Part of a small language model's weights.
Size: 12 layers, width 192, 3 heads of 64 (1 for keys and values), MLP 512 SwiGLU, vocabulary 2048, 5.12M parameters.
Architecture: RMSNorm before each block, rotary positions, biases on query, key and value, tied embeddings.
Training: a variant of Muon for these matrices, 111M tokens.
MLP neurons of a small language model. Each row is named by its layer, matrix (gate and up: input weights) and neuron, and shows model dimensions 0-191. Each number is 500 + 40 x the weight over its row's rms, rounded and kept within 0 to 999. Numbers have three digits each. A neuron's up and down rows have the sign that makes its largest values positive.
Before each neuron's rows, "fires after" lists the tokens most often just before its 100 highest values on Wikipedia text that the model never trained on.

fires after: ".", " W", "mb", "ve"
L4.gate58:532512524432515504521544509461528568400492523441476567477486507573554462460493474557521525442464499495499464500463433548583505528449495504515531480487503474471561542529391447516476548534482570569475559533529516469444424512515448549524430448473498468441463483519514445446500477460528483563524491547452480479477523509486499520478551454605512474520503517551468515542482517444487457503454497491461490496488518459458571468502534469524451495521521475589521532555479475511509508513508468532397428501459537460478531409566490483513436609461502505479492510519459459528582490518513489444
L4.up58:522574472494608522510543501465516565484555522425524539554532458566515480460533456568489562433467505534513489501457427541560553508460492550484572507570530453512536537543531495527444475540518482541460558524531512458503513531456502496465432533536475573477409552559492455512532495473521513529477539473555585511491508507509482589506498429531494498480561480566461563562450504485573509499536546490426507464501482507562558460527492456557445532494495554524497548551466605568474506533482552532506518477510483500532472466523570474503469554452495525437505445550497513495487531511468529510

fires after: "ad", "ar", "per", "ten", " Ad", " Un"
L4.gate504:538520527563467529505511533504461548551371495466466407493555487434501525495475544508530497516491495430459551544490476488506454557473475566603458533479525465539520490460487491544465505586457433543451472523518594542437460539490564485488500425489428464477559564472529505543530545514526489500420523513557460477576500525523542531418504478502513528499518486486477561472448500523511533534472553531545451466531460483552490544545510511540443552530448512498563449533450464514511555581495489537452515512442528536466480545450531454522433504468554494453465501498468501545518548527540508547
L4.up504:469449510489547536489393496502546388487481450520560523546531521462447508474510507513534494464458504505532495475556516491481502515494506523511466535497543535547491512504483530497518494565506470426418479515492553546546505526552511493505460434567497523517558443544513495522493487602494527503526481451587425544456521452485475525439481482527539465496508457518529576480494514545487533408482455500587412530537564442489495493551508472509470472494499552547610557434512492524506425470510500474555508526507500516580467531533480446515385463468485539527509448529545508415531419507466500484

fires after: " E", " Jo", "e", " Le", " Je", "E"
L6.gate424:518499564519490490499540494464497448434435454483491468472543482411573475467459475431448508537518468505509541491606529501524555534454536484550501482456461419504480448451538571482494488521501522493501487463491569467463546471475463588527476517458530570431529489478466468449471583488536462466487466487550552532486471536502470422490477536519531474526464531386444489536477514484540552431435476456485508517442459497488522556491544497414479519490482466544476415510530563477530481498460542430475527483545507494518462507496599459495492490443443448474521487469527468551530561481477498403
L6.up424:527437463462494473510520465450526542496552521533534480440536471521446522503552498572506426552463505487485553482527556535423432511505489586521508494449514491499470474473522546484562472525432555489479474504455452495523537535540531484514531476456585424458450494537457520498465493509503468601457548525558474485500557510521528521531475521522602467496479493500532551449483467528513549513474566495498537536477546473581504504457436552494471512459558526503455446498517569496525543480428557462529465481457454554529446484547502502504525414488519558457513508426561561449430463472395440498

fires after: "\n", "-", " has", "y", " I", " can"
L7.gate341:503474504468491466471535465483502508495560471503500569565494520536421489561462532530453444532485585441510519467519458470430472500476541530501477540449500464497460543476473425513512464479437447558444513551482418574516504440414517572415472556495564508519582569543427579488544523467466476481516539502483476417586456429488480507501482474505554490581486536543499478532471558533522497510493564487543484553520555517503512506414461581494445466443405467491567520448553512512494448475496499466506486523517457493502468525507463503533453490506528523496503464460491509524488492435430506492
L7.up341:510568492461455458471546492481525496523490512528482530449529523475457386539507523510524505475462547508494466448490493425460563503436465467496482550471494472586495553505491409534525527537456472506525564532477470464448517540518482586537541498503507514484482385570560530478545480425410462542507511476437584508527509421476508480480543482463528490513472438487525470475562444568496603474511475471504499470506480499507525546566434512488503520517405522496481493496524547474484550478507555540482459524490464497546486469468462496499525496570480569478487445449511454607488556533443515574

fires after: "st", "ar", " as", "em", " dis", " ex"
L6.gate233:548484451491566515472490453484444506469546477465519537511551491552420458546540575545457526595585477484419557473540539492535512558523483472408508442474580533548485501505510476529515523504460458520464435450401448566532473440424532524492505499500482522527552460425497422483508513471517447496470481522523577461457525503494493571431547480525448489478491471515508504504507510489485500535541540514577501571487569523490523505493451445497518527506443565481507556491533524518534525579495492537444461432476463481505527411466509510531477519457453414521532449483452539480527467463515481448
L6.up233:473486477493491505493536541450512483553512466548533460600510506541500547429500575476541575539469466533487505474587502554501580507457433489558501442504545527521470449512497481543517528463480495529520416511489473439501490473461534471531484443422474490482485518457522437465411460526522420512440527508481493465513483483565533524411525492530434478562470443537500501472447528506513514486514432601516502444438428460530446494487568495497543544577474466507440476525525475481491503427496461495496448484420482478448462537510438558438545521513469496523524413510500559480471515477438446522

fires after: ",", " |", "pr", "th"
L6.gate268:482439483540483505437456548497436485506549516553486496489549505528569480428528427493467547467439500581427520515598490510450478510516447561572476514520457461517504440558427460479518420468507499477443491537443431497514544470442501461491494507474458500553538519450528542577521498496503549471521440449474545539478420524426501507511514561522569505557429437504474577533522492514439466496492501512495420512422532529552510505484572499478445476524518560506504444538487516519504525487474572465486558501505540505434497468521497488540547481507465537582511531493541550476536474429485532429
L6.up268:498414516458508435550481492475472514481559522518524513501561504531578497556518466564526573490446566468499485479501461464502532566511516488530486509465532527450435529483589522565542494479527481484506461515458520476536462520494467513600486440449505446515519514494517558617508494475478501466470459475546456523514488577433524494549501491392552530538422491557494443543447496466494584464510431540480512506520472450533460519484556479489539469573572513543471442558479474465498537457486505516570509469552494480470531467476502472421537521508474535486506478491523610415496494445490446456

fires after: "\n", "p"
L3.gate361:502506596480513472499532581537501510520514537486553482501499502519541465519442530503437517521501513550517468489517541450489520388525501492566446496497490489588506493554495534485466511479470501507408478510431496534495506532492529444395494472531550575523466514478498575506463486560468554499540533525487523602527508496473453457464487386571493513468506505505456415513483510577508525565489554564516426466479486525553551524542458536510506515485473477496533523527540428507429485537450510520484460499489429519515456464550532515499478449527481503414514525590509470524550459435582415484
L3.up361:527492494537468440475593489519499497518510535571557483490421576572520525506420533524547517515479492514579536429529451506471544454539554518551522474482495519429536506519478484495480496581440502518519571501445468496483470453528506459488545483515550537503474534560555478505507542478449523571546570454477468603557476458423549541437540505477509543462514500442467439454444468546391500470478481473472456504550460456521489451534535565519508443524459523495390500473524492498474564522459499494543442584479537491501498523528497454531466532468525458478509502582450506467497486517476469523

fires after: " ", " f", " F", " bo"
L6.gate269:477572507510528491394537531531551478562499412523578503429449474542497467481601436473456455529390505534475497480536494498463509474512483549541537514470455452500483513455516511508407494496456541513494493527439466487535589508477509517534437475537483504550470485460481472439514442429467539481483532458554440517481449481528472499475474489550478506553503429496488480513572542455518460494484514538464511536588431567490472499505540499501503548462450508553408502554590551468508524463502495558488481485489514518510517501468507494511391522477479458535476530441538480544430439453537481553
L6.up269:521509532588485512528568482491558481464450425527429469431462520484535500474493460541466476420427515452568491522503433514465503553520498435520541490541457539448452529501562449465483490558486450530502516502518485511481487481490508473489528603544501556544576531518486534439409517481496538518425537534478504553471581502527508468546499493580488527495471506497551490475548591518575405437501473502488507555509498468526545515552519539490503473484526519509531532459498549475565487458510450553564486547536494530496461491554421465470526525495480547497515523575594472573523548544568507503

fires after: "U", "O", "E", " c", "int"
L4.gate77:508570492518552522445430510490532533513503517503548514462534481466450504552529450528433439540503498529594473551413475535448492475508512510522481507592497511506474508511527504496494482544501440508463492474485519542532513528450481443529489403478475511478574431476501493454476544518428469499506472477434555476619477536533498489437425493512471449531465505398451398478532544472478536537520526508479551481531531487518481598477473575510457465521479407416440521501521445521479554513506486525487515525476525502495534424522472533517461502532520513422449472550539586463535546449528478485
L4.up77:514535547505413491555516574472471541557479488515477483493506533539503540528536475482458563567512444472499551491560538503525509464527497463470485497495449556578520500495524476543501470583457530534499511540443517522452551451495640462504489552486535552539497461514487506516492505553472407498516451518417509437493494502505495408498542502535473445522468484432510455539552414504532470551414550563463542522521522454464457501467575528499564447472523540440466494472490530477470521454503525501501484486517522574495468562485555530563533521526557542495431496577569539454467472475513432523

fires after: " |", "---|---|---|---|"
L7.gate358:568519501450559510533507437466453538451451557544533496508549462557451500499557472531503476457543521541458452522513439485468449515522527518514475487594502448495568514525506473521508470529423529422472472573468465561513505466508454462473491473441530420551486525475502524499475492422511419540514440566526553490423542500488485458552481420480532501447478458425461487399531478465468500445507513500453482492504490505503548528496532557455489545468494518510495460504506491559504491570526606593474524563577499508551485505429496531443506539510487434542545489507490480522524458548429467450
L7.up358:489460463496524551472482487497486430477541499466489526441525519484504498542474448539494490521551459553500538486535461461445522481444543482497476469555514526536538515443488476468425444544488571491497510501564561517524503563498461519526454467431543484462512523505477542448481529424482472456478572572489491524496555500581503520566536520432540552501462535435504486448433552558493479496543420555466481546443586479527475564490529454543411430469567523546525457543523513469584459579515511487503489499487441559438538486445559542562500549549578507486503491473535491436452483481466467488

fires after: " U", " Mi", "d", "ni", "ad"
L3.gate36:543458522517491492432538438485449536511412510497538567438545520523542504535499522485532507581511442473494472523487431444549522497489492488489512470470494515510555490471499489455457477524516509539521422474464580547558400522512473467482517386485423494491541576438552459495519530479469450473460526513499466465475526460488497470571510488521545511526452474478500478479502533533436490500548535522531447454488467439481506476396492487508515447507564448581455529490477463457515448467538460507518462541464487596533470467444510489524448552510515432626528478453560523512457462486427555496
L3.up36:478585477480552519489451450492460526544448468507472547485515479516544427490465495469470456485605492444448516487483503495548543513515531472538450559511525546442536481451525537473557507463563503504450482519466528485465466515513455531471447529459463456479519577479556447421487592487599452471448483537592566507510489523536420503477456569461504508474524488545502560465505507512518442489502454562519529513560478480433557500447474430457547471436557544546485466446502491492486587535487440490497509522493572512515431432515498513564516533470566470527428512487489522484462429495475521486

fires after: " ", " c", " un", " life", " he", " also"
L6.gate385:535534479530521497475530521559533535458494545505577496460468506545532532530510550490499502497448496492511503435501526548453579468477507468463487523503457551536547488542507495478500483499516504543460445466528542516520521523519512455507534420492506510516579531492508552574413448559531426450488534492470506498495548519494467469448513521462506560583434519517503559580501508559508447446494497487481508548569463447590442456516433543574424473491516448506546453529514508613528473549499537553413484489454487503487489470387513522469536515558443478423547495472417570528468483522486488445
L6.up385:509502564577528503412449515521519550464446560494465521449454470536463503551530488509537520511448524474510550536505432455466553494487480486553510526503493446509512523562489471514490532488468469578463554486525512539463498552532478507544494583477439572481490444437436491481499466500539553414491440521493570447450582518552474477520595558501466549533539534542458526465470512474515543535517573548484510451548503489579472541478499555472445499546468486419397468482531509526495539497580514567465474491507477441504443497544526462524491457491455586536496493575500480518454443513525483537

fires after: "C", " Je", " T", "c", "p", " vi"
L4.gate345:473449504519548439504558563483561530560527517482582471473521519492495514518428543510477546454519473509518507573550508467483466472560481485535492435522513581456525529500506538542565527476518484472545539520536516511538468501458503506497568481603530475461482504592502506487428518477476454493555534508519552496492519577400572527537472457494503504490460544483493443491496525513532455520493466542516497534456426531504584423515546423508433448483439559460487583518499478522489491547527530582541580456457490486502514511556481463519457518495535532543438570489526527510546526476475373497
L4.up345:481454562515510569525468502516562509558531502534497559433589466502536447544502581529525541490481448513569524478439552607527491472498542478552459536504465515528544559496464535511513452507470522553473560531443447493534447487408486504425501467547474492507499484525519501462386516463521522499455505466455510560497559479485534546484477556514476549472450569472493530536496465450552594586528426521421520496483502519484510498519555453451477507470472506445461503534463556455457465532439421497456516536487518498490493453524546513561450476428559524547533533501522541488462547474479475510

fires after: " ", "-", ":", "\n"
L7.gate143:525474525522461530519499583471521501531492524488563504430396512458539478478534542516491461507488505478510485513552553511481500499512585449501464467493477540489466539543492552483478564465486511475512529515457421396567504499462461460480450477452524503507500513469447441481451422473520463557573496455505517473532473537511451480419538465502551419392554445543480543473461532514486525508539484506470451502519528534466484556453461454512466507486466461556442495474474494482462473493566435552478469515548493557575431529505456594484426451517586483487490478518465484428487494570564433486
L7.up143:495459517534525542553511508403489508510504531493530551527466496474533520440490512549529459478476554427562492433526531549498448514481542468523427496477516531510400516437409544544438486558518490511524527497529423541524496519506485475535500519426576454387489554515570497454436532549523491558565504549485500507485550521483522520513502475507557486504545531501484484451440502528492516439583474430490471493501487499512487488471542451492515516572477436550456497550534493457514504446494472478518431517416492474484416486485516543425466482540528508461510480462458530445508457595570537411

fires after: " ", "s", " c"
L4.gate90:535537528501544478503492541475499517464501496494463480527497493596440516579507464581575473515479547453468508508528552531495508495471454486534509529540510500506418458613512520555436534398466559551499505490543486501537540471535481435477461511513373452498495465500578539515511512563518508501460496508503565475470477471468482465463511492570522502507446489471476499549525516482521435466571537499507466567434461486502518449485406554578526431512467513529390491433524543493486479461495509512509491559484513511501496456501572542586526515477513531490589483501446488522504454507563511412
L4.up90:485509560487486515492479458469485498459566482466485520535531514473499490554463543543477462516501483477508460440550455500451493404534485495494534474544457558440457520513511502521479459497434519433526513530484520560486503506412453546502553427520500602524503527498525398470471504482478528547475417502550524485491521525506467430495463446513503481563499445463453507506570513451441507497512518529495519467482433520552499552519531446434462548494517463516483554526472460408433528515545531444449541494458522560402462398461493430481478503399515451503481478444478506607482532479527550494

fires after: " ", "s", "al", "c"
L5.gate50:495467468518475514538538505523553565558458486457501508538521542531478446437529531492519398455566532471436541511611474482505555577536475504474517483522499536457492477601498486508493498565428592527487488453430466488527489502479495498584600503466501446577521510498522514571485548486567532523577460526498465512469513422492455467489510482600472570515460472492470556525524506459466446496489529487460484580484499526478446514482515510536568489508520500538521517517575525494537500519523535511561483504422512418481472597467457487539512492466464461522517463522503462439484551497483518576
L5.up50:497520490545544509465436435481476485626574489595474472507508531449514442542555437532450468508517495510435466507548517514452548505520504486474480567509580515463549474508433589488483454514492464487539517548500449503577462466553503506498468478536492365493474426518449438487465510507526475546433514502466497517506535484477482574448483496536475517467482458488494470504507542508457538403559538524555471467565514521535500509467463492509504560526488487501571541453459510465493542569476499416560527475455464419544452528471553485567514545453476447532515488481491512522449516500556487545

fires after: " the", " part", " The", " T", " New", "The"
L5.gate469:426530465517492520483455512468568501491541538570513482524504547492569463496447505464548544532489500496647520530545455478522543526513510465535514441477499552472477521492555486599515511460548474547505464534497542527520493587535525464512493501576523486492478583500454453596492531589480513487538526542472563442506450487577541479456485504526561458484498493552497485447450479526439503529534494469566532492470466571501502513552544498475553431450539438509483503461477511453514530478435439498529436432533568479532515414421473494519458464445460514492487492501541534510520461500461427537
L5.up469:566486481451511518559506526482544490523462462526480507533449485494490484510453519547512528586437530459536562530503520547435472537416504498498526471460520532497509417533558582498532550530593488525525486480471523559429436547460507550435431537425465467524481588511489464532547503519518535532532519455473481454497422560483515562460435464466466518486464497434461488489507489533521495526505486545518501504480515525526534535504444515535528456559452417434546493488518499474465467517443417508529476413525529489522517446531480523458565486516381516551453454547430456508428481545502480527

fires after: "s", "'", "is", "as", "x", "im"
L3.gate394:511509496510419463585449555557422541548518473578502542473482499534534497538496542519471472514472465480502478454541481549466530459546440426448460484495534596541521496516495578515471466410460545516482566547483554522482561498474452466400506541476461446577532546518522455515481519489516437534494489463597512461456531469449419487555536525480485440459438553460565479470498481529488497474498443440546458508399481506484523485528494512500477526553473531466513499541586485518473481534491439511522533473521533476546505453523539530550491500508532434477499536515426531541552514585524495485
L3.up394:520404546484578516587468530524453522530474446480481503492542495537439491484551597514491454486493458487451509503445450481539493511518422465527455450530576497549460513563462474487434484476529521503597455532488518495528483548474495473479585529459546504494513531465532530507483491575497475546530541469556468419498502503461477452524483527461393446526477600443458425571564542574484500515535518482482517510551471507514483499470498523498525421499440506548459543498540470542497464475529548461510492504520552576468501539470472537557480539483541485474458499530530533407483476580495529558

fires after: " ", " G", "en"
L7.gate487:550435461425518516477466492523488498497496471551478438470454529488527531550454479481453535486470554583497459484528556448473537469533528495502458589483434458477499490503466478534540441573466482482500504480416499534479563494519534511500521531532519542458443524511455458528570525441501422590477474498493391497440459522538491475551550431493518490475560546491454548489576559452518488467500487504481510449549484564544497548506571516516436502483511491491552468520557549484509494533482532484529548473515477533497407546609553430596518529421499533482500546465491451510466491512516525436
L7.up487:524569443445551458453508554501441521481521560462443541541467498463494540570457506476526494450511509515556506513494469561459477494557537542561511549527511543448495507483466541499498559519399413560511521447456453545538522462484484514474489475450517459533560534412470439497501586467534543498552498544493450561522549544488402496512501499523506482487472535439458528538527500507552518511478453520469481530553465568586480484496505480558481542535533448502524435518431532457468518538495470508415513461528452560543443525478534498520534555453495469457514546453480545417570501491434485550

fires after: " ", " E", "o", "E"
L6.gate139:504476538509543584504483462502480502495550425463512450474491543534598532444455517472464522439554493504535473433520475561482560527514470481483570510457426478537485493486562577487526581463551526515549430475424478494504462555512500555521475526559497600475514508456521473543538444491465432538550498456495481465526531520510486461499527439500484548461484453496527568531492554427540491472398503568484477491488484523441527521561548435430457461519478548513497572420519501532509448524463502441457524561465510448487444564501541479465540490470432487509468511466520488495522542554509461447
L6.up139:467567493504549450468498459540474487507553565476450480442491493490416457470511523512508438450411515438556501459440476512511482458486477564471477513519475499508542515533486436531542504493473499537480591585456491539550503481444602535519470519420561480542531470541580480481462460491460500516534547492516494474494538447484448502495538525407480497425512460561446563537465487449425545518525510539443472480464512479546399467530552465462549478556544574516446487484481521523486559446468530528469491510440452517497509473485502509473571491414489507499522508481437476490553471577543545516

fires after: " ", " the", " se", " ch", "en"
L5.gate373:487550491523513472512433495444513561466477602535486525488435543499488501555409435504481468513509466475514535475530454544492480530518503476486442558484418492473445485521569488478554536498530534533413530497525542480547543490507474531511478543529527491494548532512468525484491482470560509483531529498434460507523450470502468622620552543528497467488439460539513488585566426530479494515484491455461507532517545456554457476556521508480436465547557474475514531498452535419517391484445472437496514527439507533471482487469512539477556465488477456477556508541388473537507565475518498484
L5.up373:525507513470472527425503501538506457518528503450446524461484516544497551475540546485510506497492582509470517579515495515562423560415465454551560510433473431482557503549513498523545530501454479492496541508592500477560512472562474427537514556511458543486513539494548460507483456538544494529490479508458527443480410446489551463440502540367482456444494397500492469533535473437456498502532506579509527482541510519491495548550483452490485487425514489512519474460426497394480483561507518565491490489585583538568527495499506476505516454496517519532550476492550512515532513515453462546

fires after: " the", "|", " The", "t", "The", " ch"
L5.gate509:426449480553531476494497467459551564585539502540532549423541554486483486439533495465452563547507552494562486450474529546534462555489494474521561478449517501458471496506506538494472495555466503486512445448489530500504410604494555483566549500404552512494500419486579533481581410508517492574457472522500518485515548514522495479525514520461516508479474457510501440520455602458445521494480524454455562444482531507431548499510505479445466541473504504526526512459545444553458593485549410493519451447523455485528489474522469570459491535445526520503473509519536456513510469495471475494
L5.up509:487490495468461518495511504434452496544555478536556541454477609546499491455492559521534499478529530501522491439458540552522470501498500521558568481505386471496473474508550529571513483508468450500485481504539487487512471587450521436445474524466477485515500609474436534574538467485472519580489481533501490545584543566480528466508555468521470466502530512461550515505477464461506425534489466470473519565564507527462489585433536535521496519469486457491511502501466493555475443478486457544539562502597500569520517492507527456467544525469549404514509467547414503500599488501446561498

fires after: " ", "s", " ex", " Mi", "S"
L5.gate183:570515502423458426539472448539503490512467484512505457469521527457457528480559536466519535500487463489482523447573501543378512522523497479505485531463464457467421468567538510510475478486460510504483519530461471509494491498493524506541505465542467544536508439537503456413431493458498509419469516504567489458497492486480491458485501500481552543512439457494444614499491526462427519506476442440467490493423528437506502554437494521517582541489521425515507581479542425519497509502522497435513593527472475481474598466520548549459465503488550478566552498539492562614495491534528534528
L5.up183:578525486464457473443528410478519446450505504462536501512444538500525481543586555500476510481517461471576561523518531441490516480503448509598462563453485525439510477487494531587470464533491461478518551554516526506583515493530459447491499589530532504445514490519521502497504519485470509590465544580553524492519529461492468547507489503450519495517428466497519507452466542421512532540509463547451495566490549522455466522515517584589504537548511480515534564469506554467461477451519533472541453519539510449483508416541522452489462587467516562429525494425449453516515452563500485529

fires after: "s", " in", " imp", " c", "p", "pp"
L4.gate493:480535484518505502454484565500461475457431520490492400513460517439543565512580507602525488438477535508442537523463465465496510505478474559534567516470453528507477465509507534543465520443425530533524452548431433531523583532512519494539534539506450607487503505484563518471497531474499485550495536525514487481551465533482512521469572531528503531554462520475428501507453640518465541542454453533561455434473506543516554554512474524453444462494558509506502470546462454537529516493549491496552518486514583494502514424471460425481427436503540538541519506499448511485541526529506513454
L4.up493:438495537554574554442505538551534505501477455521468502557463538469485521518479488509541503529562530519451504467465494439464473472497454510531512505557524570500485549525571529507481492443426491463481488586471484526480484516498506436522418499498502502514503473546534541421480486482477425488490538505529448454463558440546534568466528371507580459559542505502454432479453468496484589518501497528452440497433545490497522486525544567464532462599452545505509488471494440547523507552472510489515530501516453495498497396576532466523407517460584525470504481484452496555492507490482485435

fires after: "\n", "u", " in", " ", "a"
L7.gate122:445519440470564572511554528476495481489467511513516468570508506456513473561542469472430581438478510479509452458514525488458551495424471491543542413498456525489472499478508530511476526430542481545450437479503498559506519493488420486426527467572518561584489520531500399465518483488484480457543466471423496479493486548525494498510495541500463524604413505486463424542495599538469528454512503492574507545495536510474434486465440567452507466503491480513459578485533483484482436528492509538538518486494491449538461546446496516502551489495519558558530517474459551593464514466502416475
L7.up122:549540477528432505483574535509537538464496502448504447493483467448536455460479458502491453536493507478472510447519524504502499458462536541507456525523467435490541517559484468452497451507551511486561510560461500502459449528455414539457544466495499577498471537463548499517493574409544579574524478531538517435484505509447490445496570519489452532533496554425553498487623544519496522517442603514546499440505479542478481554485512526466471464485486462525435463520520534460532527480537474599485539525426454498462500489435499503509526508537414513507449412551539541457471536566520480465

fires after: "s", "is", "li", "on", "ti"
L4.gate173:493519485461521477449501549491462510499550531544511567538498454555496515489549501541421524532576507475421463544503512555505491467444470458501526430464577570550484530469485494548519546457518518558520484509545531520472484519453486470586479505468508518512566449484421498443510488544425500452479564503552464571508569520478475458535578524429461475508514496444468476434472529508513475529467530592439452536460402506502566441550485480488505440483462484478529456433489424464518495517454531528540452490476527424492469495479564455495560456506496504482429504559442530553480508518427560505
L4.up173:500461502508521489496501483507452493474433452481496495549515539447491465484522512481461522422492439473444490479518473529440522481528407513517536527557474457531497557430539533499433481428475444463479434493496466530468435508480525429507572487488462469482516471499418480477541501493470446611594458460417448533484467528523516510491472573536520520446524535510560519461506510515463473540537507502475510436503512474501544549504517461491499445555432492507497560567489467455523458456458603481525560489517517542592561438521521482530530544434488454546506466482470491474497593443541402475

fires after: " ", " a", " f", " g", "s"
L4.gate416:526518560538482515520469466480493474487559514527542481476557464470429518561525438476597454425441515500533501505472490437575512509502473479452548554445471441447469513444481578521521534470542472428488499458536491540493500436492493521509456496566508442553412494499496486462566427537571464468532496515462467517528525525484504555491531426472447495475515433529531515472519500487515452530454471466548567550455478539537461524521511492597510524548470476444502495436539467527493452511500488443508474475438466541487468545493502539496530465469542455405496448478500555577503502452550542373
L4.up416:476440463529454567542497483524500509465446522513506539515470526606539405548527466481480530442413515421475436505453509529527511563506459473512469511483461523520506491491510486562455521471544419563527482513406514565506517447502530421522480475520489482481551587436486443528499430491428491551492554476527504531424536427528512523526541514444518459484520449526424479572476597476552498412490507522449470556510550544508494432508546504524507479477505534479516486515536497464496516454471511548493454500440438520541495564538482456530481522540495496523479417488522470548507495520489600461

fires after: " |", "n", ".", "s", "land", "les"
L4.gate313:515503456403449441518563468529468517464490507416511501462490476491536465517477535485545428530492460520498550530473483552455543474512442453494489460577512527446435421437483513441543509502472530485442470614428473461513521546509515441532446515498526542506479442506508502503492576544498458445496517488439585567440565460571474527490522458456523510443480485497483442511474464549545535482490526472551446525560462525451455510489528506528494480564491480473467468510502467496533598558521532505487537496599500465470543452479494475538506499520556402443515512488460435474469562486558485542
L4.up313:422518440450472528504459484478504447411476424489434571510462528479477489506546436448482467484508523607501572469521502506536497488493440556567468452535469455562456466483521522539402526466519482494539532467441470430534537515532533416480503497448483500556450531530467449464485464503495505548534494560478517498449566503560450554485519527456464486416496546547545501480526482452485507551539463529475528475512445471452552470619464452466515462481561507469492501534551518509488516563572463496453501527537528527468516544454474523555475518518479494452523448520521507508567449482525443416

fires after: " U", " place", "W", "ci", " Mi", "fe"
L6.gate442:450465417432416496542506468490547578508417494500561580494529484529490552524547466538535537445454484470477485507537532478535533568487481496489572446452467482497512501455470518488433476468472485482503451394535484533560458455485486498541586494513521472585467548510463485485492532580516494454481483458545485532462465446538482449514468501493460479461526506490506561501510487500460410512482510525439535488487466482490501498507564519496466494523475499581505398419494475515526493446501431489582504448491556473520463508526471485443489558493424484501411509548476538499415425422476482533
L6.up442:508483473530484424524507524421583517424515566539500469567519395581501470517602475511506473487473474506443444461487440422414535555437488493507497479542475550487530498438511506459516503533462494505524448466535492509480494546481550500512518477454451480518501512533555496514527508522505436408546477519570547505424452503532510504499483569592511522522504567456543520529482455549494489424426433523493554524532544508542522503503528521462490529492533535568449481517488448500563581550500497490540519498504500554486456521519477477560513479527587410453513511445469469432475529448502532480

fires after: " ", " G", " c"
L6.gate241:500537455473452501473525504491494450442522537537480399432476465434502484538564500505487519476499502433561484472513487502464512529494449518521467589452496465468502552500514478500483455518520518468489436558494456467512483488530558502519598439502627512466524504488496538533567490463512504582564530511511494569512520567582467516521500415499554464476477529511449553511539494528540497529541511439490512503580534567528561515500399502473458475578509447477479506418436490535573408569532529508505542482505512501527524498484475499441487524442501501413530523418502469536470508569531495485
L6.up241:504494492504508501455527540588530537523415557458442452465496476492537467528465443529480451476455579596494528527507536476472526505399539450467543493516506470553494469537484473476591538506458437488460499513495512481491480511465481524520484415478489443467493526492466520512521463527511542561549471567450549500519499608524497457524466454469537555477494449548597479501534514530470466435547529562499539469579543563464531500437467465456566519488573406490507444428485530448444484521554488563523464532510525509551443440533502500495476563538510463484542509461475445534512500556517477494

fires after: "s", "S", "ar", "es", " in"
L4.gate326:416514491483451533486439539468460533490465540493473513469531453420560555524498543507470463467490499513541526476456514545503535429513432511534449507531509575525522458444454496507480485411493523544414465484528465591463530518483456471471480507503490542511540414576437554492486512563475478539522567486539506487479505415462403495465540469507458471508504482510449479522477517508530510466432545481538443576474510513550510538494445470504528473433530480513471605442497468473436483540525417549467546480488580553547521502483500463467427567511520521460564511519497434497579509517486548476
L4.up326:487567513426563584552508501525537454564509445401466452437539493499446512536523550498542479511474479536464488503496540452546508506408582453508456504582510479455477483478522493518470407523496446455536465495471458522551533485490490546558551510512521483474574492483455473471475453476506509492483479531514424537488493466427432484463482468558517506489399440478474501531460447511561495466555444463499501518490480545450482451463480577492535472546483563572500471437456547486550534520511501433442440486440466471515506449467563489495471530466502452500519462467516469519605483444501545488

fires after: "mit", "ad", " engine", "m", "c"
L4.gate340:508432511512478548464512558465501476457569526485543514547423495464578483577494503503487502594467502513516520507601416592516586516510554541487498550529433507472459547578465515483480466495449532542410502482453526512519471499497536473510573559577496420446548545455569474531484437603505527475442555504506530521467515477498500551473500553539580499474505487480517482453494534556523521549500435404514499463518491476484488519526513514495467522459457504479473516480492506581478494441483519400518484454484502508446514444488479528497478447513514454563450529485541501481532514431546472503
L4.up340:490516486469555554545574546476507495435530445464464599477473502547491536517549481517520485435575455529484455428502550501479576547433528500566511520512547433552514522530464496509501507477436488501468415524471506499458539468486492472558520535551534456477506591561545504533539608538488509490528461548499509482506571522518471453495478480520560518426489455482532485505563490492502453533454464501522420502477552482485451459495499442533453519524548602527500534406428552498484485598510535456490477533473526595539568442487472503498517493515543538495542513471568460477486492481525534520